Part of a small language model's weights.
Size: 16 layers, width 192, MLP 384 SwiGLU, vocabulary 8192.
Architecture: RMSNorm before each block, rotary positions, biases on query, key and value.
Training: 483M tokens, 3682 steps.
MLP neurons of a small language model. Each row is named by its layer, matrix (gate and up: input weights; down: output weights) and neuron, and shows model dimensions 16-111. Each number is 128 + 32 x the weight over its row's rms, rounded and kept within 0 to 255. A neuron's up and down rows have the sign that makes its largest values positive.
Before each neuron's rows, "fires in" lists the words (lower case) most often at its 100 highest values on Wikipedia text that the model never trained on.

fires in: "school", "university", "institute", "it", "professor", "design"
L9.gate304 [ 89 114 157 111 128 137 109  56  77 145 144  91 183 139  95 130  85 123 127 142  57 130  84 157 156  97 115 158 130 124  86 139 104  52 121 101 155  92 119  89 117  30 138 120  53 105 121 141 181 194 151 139  89 136 116 158 120 171  85 150 116  74 152 122 162 122 130 154 117  64 130 154 103 156 140 106 123 135 187 120 107 134  67  73 150 138  82 154 162 119 128 137 114  92  92 137]
L9.up304 [ 93 130  89 115 152 171 169 107 164 166 117  90 103 117 137  94 101 137 131 149  58 147 139  90 128 146 129 137 183 182 121 173 131 113 148 111 135 142 130 132  78 111 132  56 102 120 113 105 106 127 115 198  76 155 106 129 163 166 138 115  97  96 139 109 105 135 146  84 157 106 134  93  90 114 148 116  78  81 153 133 108 144 134 107 131 126 158  96 116  99 143  95 152 162 135 140]
L9.down304 [114 169 125 135 119 147 172 123 142  84 160 146 115 112  72 124 138 133 142  76  82 171 232 128 109 172 142  93 127 129 149 112 167 177 157  69  66 143 118 128 114  81 125 115 166 107 120 163 148 122  86 131 143  84 158 111 148  86  97 119 111  99  83 121 150 128 133  87 119 102 105 210 172  99  61  85 117 157  82 136 113 134 116 157 117 100 143 169  41 152 121 143 138 163 173  96]

fires in: "women", "men", "children", "18"
L11.gate212 [129 147 111 142  70 174 163 137  94 102  91 113 165  98  88 165 145 125 116 146 147 128 109  92 119  88 116 129 231  56 113 124 126 164 191 153  78 194 187  89 147 120 170 146 126 121 104  77 149  89 146 164 105 108 148  81 106 183 116  88  56 147 146 138 174 153  88 132 124  90 119 131  38 140 141  92 171 128 135 159 108 101  76 134 141 173 187 132 131 109  83 141 147 107  99 158]
L11.up212 [117 128  92 135 112 181 160 188  97 120 134 118 111  62 117 131  94  93 156 136 136  93 125 112  99  86 169 164 137 169 118 104 109  92 174 147  85 131  70 113 130  91 131 134 104  71  81 112 116 126 165 132 143  98  85 124  91 158 127 171  99 174 195 129 157 173 135  80  97 137 155  92 172 152 122 196 168 116 127 150 140 109  73  86 126 161 115 144 151 111 171 122 122  82 129 161]
L11.down212 [ 80 136 108 166  98 139 105 160 171 135 155  67  71 121 123 129 126 142 132 118 136 156  75 146 134 174  77 121 166   6 141 132 157 107 133 188 112 172 154 100  97 126 162 158 103 132 141 128 120 121 143  91  94 111 148 139  95 160 109 127 148 125  97 112 143 147 177 149  84  86 141 188 160 125 121  92 166 138 116 130 109 125 100 156  79 156 179 185 129  63 114 126 157 176  85  75]

fires in: "on"
L5.gate183 [104 135 149 137 121  92 108 138 139 122 104 131 129 103  96 121 152 191  89  62 104 173 131  96 114 101 143 151 139 160 132  71 165 148 135 146 105 168  89 122 129 162 125 109 139  95 162 125 180  45 109  99 112 182  97 133 141  60 150  51 173 121 129 129 107 180  85 127 159 161 107 133 154  90 118 104 157  46 136  94 153 122 143 125 150 138  81 116 156 102  93 119  80 116 152  97]
L5.up183 [143 177 137  68 171 181 150 111 131 115 109 150 150  72  92  79 141 131  89 117 216  89 124 144 107 109 162 155 132  95 100 101 131 159 114  93 133 143 150  90 159 141  77 141 128 127 133 175  91 145 132 168 135 128 139 131  84 137 209  96 203 141 136 142  91 154 126 135 103 101 118 177 164 135 153  87 112 150 138 118 153 133 121 181 131 115 163  99 190 116 113 124 117 149 158 109]
L5.down183 [100 115 212  95 148 126 133 158 150 177 118 132 114 148  83 173 154  47  75 109 131 171 154 136  89 147 101 159 165 129  90 147 143 136 148 111 136 156 143 101 129 101 137  84 111 124  93 111  95  92 122  90 110 203 160 152  97  99 147 183 155 149 128  87  93  99 136 127 102 116 118  99 131 120 127 113 130 129 118 109 129 108  95 102  59 154 132 130  88 151 121 129  93 164 136  84]

fires in: "or", "and", "team", "but"
L11.gate216 [118 104 134 138 137 102 163 190 122 138 130 161 172 230 140  69 144 109 145  31 141 143 137 159 131 165 105 154  99 102 115 183 133 137 133  95 100 134 168 109 107 148 121 100 160 115 162 135  94 169  94 166 131 153 133 105 122  74 182 119 150 123 161  86 164 107 127  81  58 123 103 116 141 133  61  74 118 127  97 151 167 175 127 152 119 108 138  90 130 178 134 131 160  89  84 157]
L11.up216 [172 155 146 139  80 131 160 117 131 137 148 138 175 123 129 117 133 164 217 139  84 131 137  97  95 177 224 126 123 117  91 147  74 101 117 193  79 103 127  83 138 152 121 131 153  95 141  71 124 116 118 182  69 135 116 115 118 120 109 123 119 153 147 121 130 106 110 119 163  95 165 112 170 166 113  87 151 107 138 136  84 144 167  90 138 113 159 147 140 135 101 162 169 124 108 104]
L11.down216 [127 108 178 134  93 134 171 139 160 120 116 121  59  87 109 170 110 129 158 157 128 109  97 123 184 130 115 125 152 142 165 191 183  96 135 148  95 102  48 142 145 133 145 113 118 109 154 126 161 109 131  82 115 114 139 100 159 163 125 100 128  75 160 109 106 126 141 117 158 192  86 124 130 152 156 147 144 170 153 152 116 156 183  62 104  81 120 156 164 139 146 108  91 108 123 137]

fires in: "a", "is", "an"
L11.gate184 [105 101 212 136 146 163  93 117 141 143 193 130 137  26 130 126  96 125 136 137  95 182 182 104 164 136 147 104 122 162  87 144 129  88 146 139 113  74 108  94 166  96  51  97  68  87 138 150 128 104 146 162 134 123 118 168 116 192 106 179 105  90  89 131 173 190 149  53  90 126 114 118 136 124 167 131  99 146 163  67 144 134 118  73 184 182 156 151 137 232 152 172 123  75 146 104]
L11.up184 [138 159 104  88 198 125 181 123 145 153 117 130  82 126 154  81  90 128 132 158 136 111 149 100 125 214 173 181 163 117 112  68 164 116 102 112 115 114 112  88 163 116 124 100 145 103 195 177 125 100 139 169 130 123 121 142  90 171 145 110  83 152 133 109 128  85 135  89 135  91 133 124 149 155 147 105 117 162 128  43 150 149 142 139 138 101 171 134 116  78 159 152 147 190 190 120]
L11.down184 [115 116 140 128  97 136 179 113 139 152 140 151 106 190 115  70  90 151 152 127 142 140 149 142 108 190  81  86 171 182  78 144 112 141 126 111 133 158 133 153  90 130 117 138 101 159 105 119  91 145 122 181 170 115 133 162 118 127 116  92 201 122  79  86  68  88 175 110 158 114 130 105 112 172 100 133  70 123 116 117 149 168  86 126  89 190 136 175  76 121 138 112 126 105 123 148]

fires in: "of", "with", "galad"
L2.gate115 [ 91 147 136 146 172 172 165 133 106 199 163 103 194 140 133  99 147 174  46 122 150 105 154 119 150 139 124 159 142 183 104 121 178 180  87 145 118 108 145 119 211 165 109 148  63 134 107 125  90 146  85 177  91 104 126 124 150 149 117  92 108 128 151 109  86 122 151  98 116 102 133 136 165 154  93 133 177  89 164 115 117 135 193 198 107 150 146 132 145 103 100 138 147 146 127 142]
L2.up115 [142 164 136 155 126 117 112 118 142  93 141 130 125 181 122 121 119 155 149 124  76  52 183 126  90 106 136 121 106 106 145 147 133 111 115 158 166 149 139  84 103 112  95 120 124 152 140 157 123 111  95 123 128 200 161 121 151 104  98  95  96 101 148 149  23  62 140 147 104 137  83 113  83 133 111 187 119  96 101 141 179 113 128 141 114 150 129  84 122 104 167 120  80 150 170 136]
L2.down115 [144 129 136 172 115 106 114 138  95 100 141 174 110 143 137 110  62  84  75 105 145 132 142  83 146 168 176 120 126 132 155 100  73  91 156 122 141 148 164 116 128  79 162 138 152 118  94 137 118  93 160 160 112 113  74 131 168  82 117 137 132 170 138 152 171 141 139 127  99 144 138 123 103 159 219 117  91 175 124 125 121 154 109 179 137 105 139 131 111 144 187 148  94 153 159 117]

fires in: "most", "more", "number", "best", "highest", "total"
L9.gate38 [126 118 106 167 144 152 161 168 110  76 194 140 155 165  96 169 111 165 101 158 112 135 191 130 164 169 154  93 104 192 126 144 117 146 146 109 101 151 107  98 137 114 125 137 100  95  85 161 140 199  64 174 141 134  61 108 157 112  76 135  64 192 105  96 105 149 126 178 109 138 142 170 133 169 154 171  55  57 154 133 121  97 117 112 140 179  84  90  77  99 145 115  71 145 130 127]
L9.up38 [112 133 127 135 141 115 133 148 172 179 194 157 107 118 103  73  98 148 161 134 129 157 157 145 105  94 155 131 126 147 158 121 207 133 166 106 113 106 107 138 110 183 140 119 146 148 149 111 209 129 105  69 200 188 138 116 135  93 132  36 130 143 133  88  84 140 108 168  69 104 115 139 149 144 198  85 107 178  94 119 197 112  74 111  90 110 149 156 142  93 133 108 181 143 117 150]
L9.down38 [115  76 127 101  74 152 185 131 202 107 114 144 120 159  99 105 111 117  98 134 107 141 118 133 143 122  55 164  93 175 122 148 140 135 130 170 181 133  80 132 151 156 121 112 136 111 130 142  77 121 130 190 111 104 145  91 139 143 148 111 145 144 124 139 122 155 144 139 109  67 155 126  91 148 179 104 119  89  42 148 135 141 123  48 119  83 164 152 177 140 215 211 137 152 115 163]

fires in: "a", "one", "long"
L3.gate62 [153  67 126  70 153 134 150 128  56 117 119 117 148 147 187  98 117 184 127  79 112 109 117 132 122 139 102 110 150 176  85 149 143 114 180  72 105  67 128 112 131 156 122 115 152  86  75 113 105 119 179 165  91 122  94 168  95 103 104 152 142 136 161  99  74  83 133 142 134  99 117  86  72 162 139 140 104 121 150 101 143 107 211 130 156 125 104 122 102 158 161 149 168 123 116 123]
L3.up62 [168 112 154 147 181 105  83 188  78 150 182  94 166 124 126 124 155 149  97 151  70 128 181 107 153  77 106 132 150 122 154  59 146 133 115 176 114 134 138 158 165 205 217  82 144 113 160 175 148 101  94 121 158 115 103 156 142  66 187 105 173  82 179 160 129 135 159 128 152  93 166 113  83 114 110 140 117 150 114 103 165 130  75 121  87 141 144 150 138 166 129 165 182  84 155 128]
L3.down62 [134  82  98 156 154  49 173  68  80  76 141 169 122 143 154  76 102 158 117 118  45 119 115 143 151 194 118 112 159 146 142  52 147 146 133 175  97 113 114 174  95 115 131 114 154 121 153 116  96 132 130 121  94 153 107 117 182 182  96 153 130 155 143 115 104  89 132 112 175  97 130  68 155 125 138 103 163 146 161 164 135  93 112  90 161 177  98 108 124  99 138 162 146 172  79 108]

fires in: "years", "year", "week", "months"
L7.gate160 [ 67 186 113 137 119 139  68 139 186 114 166 166 124 111 107 142 153  94 155 175 103 169 151 144 215 127 140 125 129 176 129 130 139 115 157  98 143  97 134 113 163 111  62  97 172 132 147 146  94 173 113 121 107 150 113 139 133 104 106 123 142 138 124 112 135 182 123 119 147  96 142 133 150 120  98  83  97 143 144 103 115  92  64 136 174 148 194 145 142 139 148 181 137  73  62 123]
L7.up160 [149 170 121 146 110 124 189  69 137 125 111  54 164 166  79 141 158 146 115 111 114 172 179  88 148  96 139 132 105  92 150 145 140 116 136  88 149 121 108 110 130 192 115 169 143 126 143 171 165 150 125 134 107  86  80 136 124 123 155 107 177 164 170 121 122 162 149 139 101  93 147 106 115 182 107  96 116 143 118 102 190 144  92 110 129 132 127 115 120 108 116 125 156 152 137 117]
L7.down160 [104 202 127 157 126 149 113 157 125  53 186 100 155  66 137 135 146  97  82 127  88 107 149 142 200  93 121 102 152 125 103 149 155 138 137 204 132 123 122  68 156 105 136 103 168 169  92 123 146 131 127 206 119 139 149 124  95 120 127 107 151 103  90 175 111 172 141 152 152 127 141 161 127  80 129  83 119  87 160 147 228 145 145 138 119 131 114 111 127  62 150 126 151 137 208 110]

fires in: "it", "that"
L2.gate265 [144 144 164 109 100  89 142 141 114 170 156  98 172 161  67 181  96 114 137  73  72 148  63 194 147 129 115 128 146  73 105 116 101 115  62 139 104 144 148 144 139  99 135 157 142 104 140 165 139 129 128 148 181 218 107  96  92 129 125 146 159 107 105 162 216 104 159 156 164 106 130 142 129 114  89  98  96 116  95 160  85 141  98  66 159 196 126 112 150 115 166 122 144  99 121 147]
L2.up265 [132  81 109  90 115 188 119 121  95 168 166 122 159 144 115 181 103 111 164 134  98 168  91 105 145 177 181 111 157 154 168 130 143 161 142 154 147 150 144  85 137 108 117 140  82 109  87  98  95 111 108 174  96 144 120 136 110 149 134  51  61 155 209 129  91 110 147 112 107  82 122  94 124 148  85 117 129 111 145  85 152 188  58 148 122 134 143 139 132 143 107 111 188  78 108 103]
L2.down265 [108 153 113  91 140  79 183  94 118 108 167 218 192 161 126 144  96 105 106 170 156 124 132 128 160 164 141  93 142  60 115 148  77 183  88 169 199 116 198 155 161 135 161 175 109  91 131 122 167 121 100 150 100 103 129 145 131 192 139 168  69  79 130 136 169 100 160 108 112 115 119 154 122 102 148  55 230  86 129 121  82 120 118 130 128 112  71 141 153  62 140 160 147 142 103 123]

fires in: "a", "la"
L13.gate381 [ 90 134 143 102 192  77 146 130  52  98 152  83 141 176 120 127  95 106 139 138 128 123 150 156 144 180 181 160 123 202 110  71 142  75  97 144  96 151 177 174 127 157  96 114 128 132 118 140  98 152 127 143 112 112 133 154 172 126 152 121  93 127  83 169 102 116 124  73 103 148 143  84 107 143  99 131 139 163 203 121 113 146 117  81 155 148 120 101 142 115 117 105  47 131 108 147]
L13.up381 [130 113 125 117 171 114 103 114 151 155 106  69 151 204 120 120 100 113 133 106  71  96 125  96 173 143 126 101 113 120 111 145 130 140 160  33 145  85 132  90 182 169 103  98 165 136  99 117 112 134 109 185 161  96 158 140 116 137  84 105 134 138 111  97 185  81 143 152 149  62 133 143  85 117 166  89 121 151 138  96 134  55 137 132 141 175 141 124 117 160 121 115 163 109 129 159]
L13.down381 [ 80 118  83  91 102 110 183 110 105 141 176 108 171 170 115 123  96 112 192 108 135 139 132  97  97 186 108 127  86 172 153 126 120 183 143 160 125 174 155 132 157 127 142  92 175 115 163 101 100 104  91 153 129 129 185  96 154 102 110  74 101 144 125 111  66  83 150 110  87 120 156  26 113 153  93  85  85 130 143 102 142  93 105  73 130 105  93 121 141 120 139  93 112 177  99 136]

fires in: "who", "that", "which"
L7.gate305 [120 177 123 135 119 169 149 138 178  94 136  88 137 161  97 186 117 120 104  94  84 144 134  66 133 134 130 105 108  70 143 136 157 152 159 123 140 125 192 120 160 123 143 101 118 152 119 186 130  78  70 188 165 131 124  91 105 117 129 108 131 110 107 112 174 190 144 101  98 122 171 150 129 149  99 135 138 128 176 121 139  90 138  87 114 148 113 194 176 114 130 148 195  83 220 161]
L7.up305 [155 142 161 112 162 108 129 133  79 113 144 112 169 108 110 187 146 141 130  99 146 152 102 145 148 137 195  86 121 125 117 150 151  99 152 148 114 120 125 114 148 114 106  94 140 113 188 118 131  97  67 168 111 128 117 158 128 120 189  65  40 132 130 195 151 156 114 134 153 114 157 103 110 136  89 201 113 158 126 225  98 176 123  77 208 104 115 176 186 112 126 113  98 120 186 125]
L7.down305 [144  83 129 143  81 116 215 173 143 155 136 142 120 133 142 155 128 151 120 132 111 161 153 123 134 133 159  98 200 112 191 149  82 134 118 120 174 154 152 123 198 166 116 128 176 126  94  89 150 140 135 110 178  86 148  87  70 125 118 140 134  93 168  99 193 141 107 125 128 172 145 135 139 119 118 150 163  82 115  87  91 123 139  94 120 176  86 101 120 167 117 152 204 126 140 172]

fires in: "year", "period", "week", "years"
L5.gate4 [114 188 113 211 154 133  95  91  27 110 135 103 164 180  94 141 147 114  63 122  40 128 116 137 137 177 185 123 186 127 119 113 138 149 131 103 101 132 132  50 177  88 174  67 181 162 104 140 106 145 121 108 122 216 155 161 170  91 101 106 119 112  77  43 139 163 112 135 114 119 103 121 158 147  88 150 147 113 108 120 125 119 132 118 133 134 112  91 160 107 112 140  99 122 143 123]
L5.up4 [ 91 193 103 134 135 182  75  74 129  79  92 148 126 140 146 146 134 173 114 110  70 117  94 144 119 131 175  58  87 168 135 112 107  89 168  93 109  87  70 124  83  90 149 143 163 160 141  88 117 137 104 102 118 140 150 115  78 153 131 171 140 123 133 121 139 166 147 142 140 161 169 106  75 116 176 152  90  79 149 142 123  81 135 198 138 121 120 169 128 169  91 111 197 177  49 160]
L5.down4 [132 140 139 115 121 210 141 177 147 123 157 111 148 155 103 120 148 107 122 157 180 151 125 113 128 115 147 156 137  83  82 171 177 127 155  98 121 191 172  50 121  75  94 152 142 165  97 175 170 140 113 179 142 112 159 106 127 103  95  73 109 129 144  73 107 102  60 122 160 114 100 135 103 111 172  83 116 149 124 140 131 145 132  72 115 168  51 122 150 135 119 110 159 140 126  74]

fires in: "people", "women", "men", "students", "children", "parents"
L7.gate196 [124 114 118 175  87 131 168 150 130 110 184 154  55  97 144 156 194 152 113 122 121 125 138  99 115 116 165 103 154  72 144 113 150 136 119 129  81 162 143 155 139 116 137 135 187 147  94 138 117  91  88  92 107 119 139 142  90 108  73 150 113 162 130  99 152 206 130  92 151 127 162 127  65 106 131 131  97 178 200 124  74 163 124 132  98 125 142 116  96  85 102 128 133 142 138 168]
L7.up196 [117  72 112 191 127 124 100 153 149  78 152 120  83 124 172 135 175 131 120  99  75 157 138  62 135 115 174 179 134  89 170 121 145  93 156 120 132 116 109 136 114 125 126 135 131  95 125 148 106 145 137 118  66 128 171 129 177 167 104 190  95 143 166 102 132 103 112  80 186 136 126 125  76 118 185 156  96 125 172 127 135 143 109 145 134 141 118 108 152 107 116 122 116  63 128 154]
L7.down196 [100 120 200 171 130 117 164 126 157  85 131 133  50 109 148  93 100 174 129 119 140 126 139 152  97 164 162 132 167  92  99 146 140 143 104 161  65 163 139  72 160 127  95 181 159 138 116 123 162  59 134  95 115 101 184 133  95 142 148 118 109 142  89 111 130 178 134  77 122 119 162 130  95 118 176 101 141 114 104 121  93 146 130 143  91 150  95  73 112  57 148  96 181 103 142  94]

fires in: "i", "you", "we", "women", "men"
L5.gate158 [118 142 158 148 102 141 117  98 144 110 152 165 150  80 170 139  99 137 134 131  93 171 108  74 171 139 101  92 203 111 148 134 102 129 117 110 153  84 151 116 143 114 134 194 133 130 184  91  81 135 152 170 115  93 115 125 117 110  78 118 105 115 114 146 103 119 130 176 102 149 110 124 101  68 102 108 143 154 190 148 141 164 107 122 124 100 194 136 149  82 122 117 123 113  76 102]
L5.up158 [ 94 173 137 149 109 171 163 128 147 109  77 119 158 148 189 146 117 112  98 101  93 123 122 120 198 142 144 115 124 114 112 132  80 119 157 163  90 140 161 147 135 110 152 132 121 121 126  98 110 137 116 174 122 176 134 157 163 138 104  89  79 137 160  93 130 135 116 215 168 117  90 105 130 121 138 157 108 128 134 165 131 132 132 104 100 159 130 120 168 113 119 139  98  98 148 151]
L5.down158 [ 93 104 140  97 118 152 106 112 125 101  76 126 132 157 112 114 126 113 203 134 142  82  90 152 112 125 161 156 150  93 143 124 146 102  78  98 159 134 144 154 102 145 164 151  76 109 127 147 129 132 153 136 143 172 181 158  83 106 153  77 123 166 131 111 109  99 112  63 117  96 196 170 105 113 119  82 133 157 126 136 134 150 187 178 153 126  85 147 170  98 119 117 180 152 114 133]

fires in: "most", "more", "very", "quite", "less", "too"
L9.gate352 [183 109 126 142 147 146 106 127 157 112 175 156 153 172 116 193 116 178 122 163 132 101  88  99 128  72 142 130 151 125 152 119 197  83 144 100 129  99 136  82  98  96 109 149 151 118 162 159 142 135 127 132 151 158 133 124 132  92 115 138  99 185  99 114 118 148 157 136 126 105  89 159 170 153 169 105 122 136 172 142 125  74  74  71 185 134 110 168 134 132 193 183  83  37 120  93]
L9.up352 [152 125 130 192 129  82 153  80 141 106 156 152 110 188 100 123 130 162 106 156 145 147 125 142 119 127 148  97 147 146 138 130 163 122 140  80 151 134 172 124 177 117 116 145 113 170 103 140 160 144  89 156 130 173 108 169 119 117 136 117 119 123  96 128 100  91 141 121 111 126 179  75 113 186  77 122 155 165 130 211 231 110 120  96 118 110  88 109 118 139 155 137 133  97 160 143]
L9.down352 [110 158 115 119 152 111 164 164 178 188 180  60 133 152 147 136  65 188 101 124 173 114  99 146 120 129 110 140  99 127 104 117 143 148 136  81  93 110 129 148  57 151 116 143 123 162 113 163 114 116 140 125 119 176 140 121 175 152  93 152 147  76 140 144 161 132  75 157 138 104 116  81  77 187 122  94  75 142 131 142 192 165 186 103 117 191 107 131  69  78 114 113 110  88 125 150]

fires in: "on", "along"
L6.gate92 [132 116 105 103 100 131 135 183 113 162 160 110 134 125 134 168 134 146 148 150 103 147 172 156 132 120 129 157 127 129  87 155 181 157 121  51 129  91 136 116 149 148 151 131  91  92 127 128 107 167 151 105 151 176  73  97 137 168 172 142 114 134 133 117 112 210 143 114 105 158 146 174 101 133 107 179 141 194 142 127  95 122 170 113 159 149  95 144 134 139  97 142  50 113 114  66]
L6.up92 [ 85 171 107 162 192 114  60 180  52 141 157 149  89  93 171 148 163 137 153 157  96 169 116 135 162  87  87 165 141 155 131 213 174 136 171 112 137 195 100 147 163 119 141 113 130 173 120 128 126  77  77 121 185  90  53 168  89  91 183 166 157 176  82 109 134 151 147 154 109  83 172 112 140  87 120 102 135  93 146 103 142 176 141 108 129 179 135 156 177 100 127 150 102 157 138 118]
L6.down92 [106 155 125  97 162 159  95 117 164 121 108 144 105 170 125 151 127  95 120 163 153 108 100 167 115 138 112 152 140 141 145 190 134 125 101 195 111 145 171 160 133 159 137 137 144 155 170  92 101  71 156 158 196  55 115  82 103 112 131 201 125  82 127 143 116 152 117 116 152 142  81  47 156 143 122  68  98  80 117 152 128 141 171  98 108 126 156 155  94 114 129 148 181 136 155  84]

fires in: "united"
L7.gate23 [ 84 123 155 169  90 165 198 151 147 136 201  97  75 127  71 101 126 156 134 121 170 124 185 159 124 193 154 153 159 124 121 107 109 128 140 127  82 101 154 143 144  73 101 118 185  40 117 114 148 137 108 126 112 120 113 136 118 107  89 161  96  64 130 138 130 118 123 116 169 129 174 176 103 189 144 148 140 118 127 140 158  94 139  98 133 129 133 127 127  79 164 124 109  90 120  85]
L7.up23 [118 142 149 158 108 150 182 121 127 140 109 140 166 103  72 161 133 132 189 122 118 173 109 117  62 173 178 129 171 136 157 138 145 159  73  36 132 191  85 121  94 177 115 102 179 143 144 132  96 134  87 155 144 123  95 140 130 171 143 131  93 140  77 110  96 105 129 115 120 137 102  94 152 175 122 164  90 136 120 175 102 122 123  99 125 168  41 103 163 146  78  72 115 108  92  85]
L7.down23 [173  86 131 168 125 132 103 172 101 105 125 130 145 115 153 102 113 107 157 138 159 155 116  96 114 139 168 131 120 130 118  90 108 156 175 182 144  74 161 119 104  67  99 160 177 174 105  95 120 132 176 187 124 155 109 110 104  99 131 177 161 104 206 129  94  77 134 139 128 154 160 116 126 136 113 134 119 151 111 100 113 158 204 194 140 195 131 115 169 138 125 139 146  70 167 160]

fires in: "united", "on", "held", "out", "created"
L12.gate319 [148 148 175 179 135 175 109 198 142 163 120 140 120 138  95 127 125 159 118 163 143 135  88 142 144 141 156 130  90 129 133 120 120 168 129  82 164 127 129 119 132 165 159 129 121  99  85 116 108 137 122 155  97 111  97 109 148 145 117 135 130 159 157  86 123 139 107  35 135 113 191 136  93 178  84 176 108 136 174 149 121 156  89 183 136 151 166 200 134 173 115  82  83 180 142 122]
L12.up319 [ 93 105 171 143 140 141 135 158  45 144 120 128 151 139 129 154 188 137 152 198  84  97 135  69 179  95 130 113 159 124 128 115 141 187 137 136 190 156 128 110 133 191 105 110  95 153  82 146  99 134 230 155  90 145 126  88  94 151 142 167 159 194 122 134  82 140 163 124 102 162  98 132 142 118 130 148 137 130 125  97 124  80 138 142 112 144  82 110 111 141 125 171  69 150 138 127]
L12.down319 [185 132  94 180 169 173 154 159 176 111 165 109 107 120 190  67  65 102 131 145 146 145 160 118 135 111 141 116 106 209  91 127 122 156 150 130  84 146 151 136 120 169 163 129 151 125 116 151 110 220 185 151 156 157 131 101 100 125 158 134  94  97 163 170 153 142 121 127 122 118 104 117 135  99 144 123  88 143 195 102 149 162 166 156 158  93 122 111 180 121 105 135 151 105  91 155]

fires in: "who", "which", "that", "father", "frederik"
L13.gate220 [117 151 147 157 122 125 125 118 112 137 138 156 165 133 120 152 129  64 123  80 106 105 129 137 138 151 140  76 151 115 101  78 151 108 119 158 135  80 171  91 206 111 124 110 143 150 120 132  99  75  92  97  83  88 147 100  98 118 102 107 116  52  61 139 191 134 111 100  78 135 105 116 180  55 156 137 174  73 108 110  85  82 113 114 137 149 137 141 123 140 173 121  89 146 143 115]
L13.up220 [135 103 169 123 127 155 131 161 133 143 168 190 116 142 188 195  62 136 114 140  87  95  92 113 173 163 127  71 154  69 160 200 125 136 124 124 119  57 193 140 121 108 114 205 126 112  60 166 121  78 157 150 121  98 156  98 113 171 106 156 100 112 110 140 146 163  84 108  86 125  57 157 129  93 154 102 121 160 100 123 147 107 149 205 132 113  92  85  75 160 114 136 111 165 148 147]
L13.down220 [122  85 151 101 127 116 137 102 167 142 213 142 143 152 136 131 105 163 113 150 221 108 124  67 152 160  70 107 149 134 143 198 150  89 132  51 154 153 139 133 127  76 140 108 149 117 148 104 171 142 173 131 131 128 131 166  79 165 129 124 104 152 120 122 117 138 165 114 155 134 136 163 116 144 104  84 117 129  91  93 164 155 130 134 141 143 149 111 196  84 146 171 143 131 116 129]

fires in: "of", "that", "to"
L2.gate327 [132 150 109 103 134 177 118 150 141 157 165 141  75 139  68 130 100 154 142 122 127 152  80 172 222 102 137 112 188  42 147  70 149 131 109 133 111 189 117 123 148 134 157 189  95 106 122 137 133 205 132 115 135 192 155 101 107  95 165  99 107 130  64 129 158 143 137 162 164  54 114 156 164 142 104 163  90 110 117 159 177 131  79 178 135  97  91 110 166 122 130 123 148 149 162 161]
L2.up327 [108 107 124 111 151 158 128 146 110 133 145 176 129 175  94  84 144 183 189 126  92 146 144 135 118  82 138 159 146 131 156 150 114 101 137 186  38 112 152 118 192 131 140 172 107 132 132 158 102 138 108 185  93 138 182 139 173 105 157 123 117 129  96  98  84 139 159  66 149 136  94 142 138 123  82 134 135 120 159  96 148 207 109 138 110 119 140 166 137 126 110 142 116 116 161 157]
L2.down327 [125 116 160 143  80 172 175  78  79  90 167 119  80 147  85 186 147 124 108 113 153 111 138 116 139 140 160 106 177 135 155 154 168 105  82 163 151 187  18 159 124 170 150  81 135 193 120 106 113 105 138 120 147 160 118 121  67 149 143  93 140 107 137 142 151 120 117 130 150 126 174 138 137 122  99 139 130  97  88 161 127 126 140 127 122  88 172 104 127 124 149 132 126 213 135  88]

fires in: "on", "top", "above", "one", "inside", "outside"
L2.gate217 [103 158  54 148 165 129 147 124 117 168 170 138 127 107 165  88 136 111 147 218  99 153 140 106  83 109 121 162 139 132  85 136 141 147 168 224 142 171  83 115 110  87 109 129 114 108  97 119 142 130 101 167 147 142 154  82 109 149 117 102 133 133 114  69 128 141 120 118 128  83 143 137 122  94 109 120 176 160 102 107 158 163 168 149 147 206 109 136 203 168  52 133 155 102 120  91]
L2.up217 [149 154 110 103  96 154 120 183 131 137 147 145 119 136 135 120 212 106 111 125 217 135  96 124 122 168 182 116 100 119 101 110 102 120  93  47 113 198 154 118 203 113 172 134  95 115 144 104  83 143 184 126 167  91 139 126 145 154 101 109  99 157 124 126  70 239 133 185 106 117  92 154 106 100 111 142 150  97 170  95 165 121 131  77  91 103 137 123  88  74 107 127 151 122 116 101]
L2.down217 [104 161 117  97 128 107 121 154 179 124  81  83 127 151 159 141 138  99  84 139  67 179 127 146 183 118 172 156 100  74 145 116 178 158 146 118 126 165  97  92 132 123 146 143  69  45 140  79 102  95 137 126 138  44 173 117 120 147 146 127  65 108  77 161  83 107  89 168 140 148 118 162 109 102 120 123 162 141 166 112 132  97 176  70 145 138 120 143 135 102  81 118  81 101 165 150]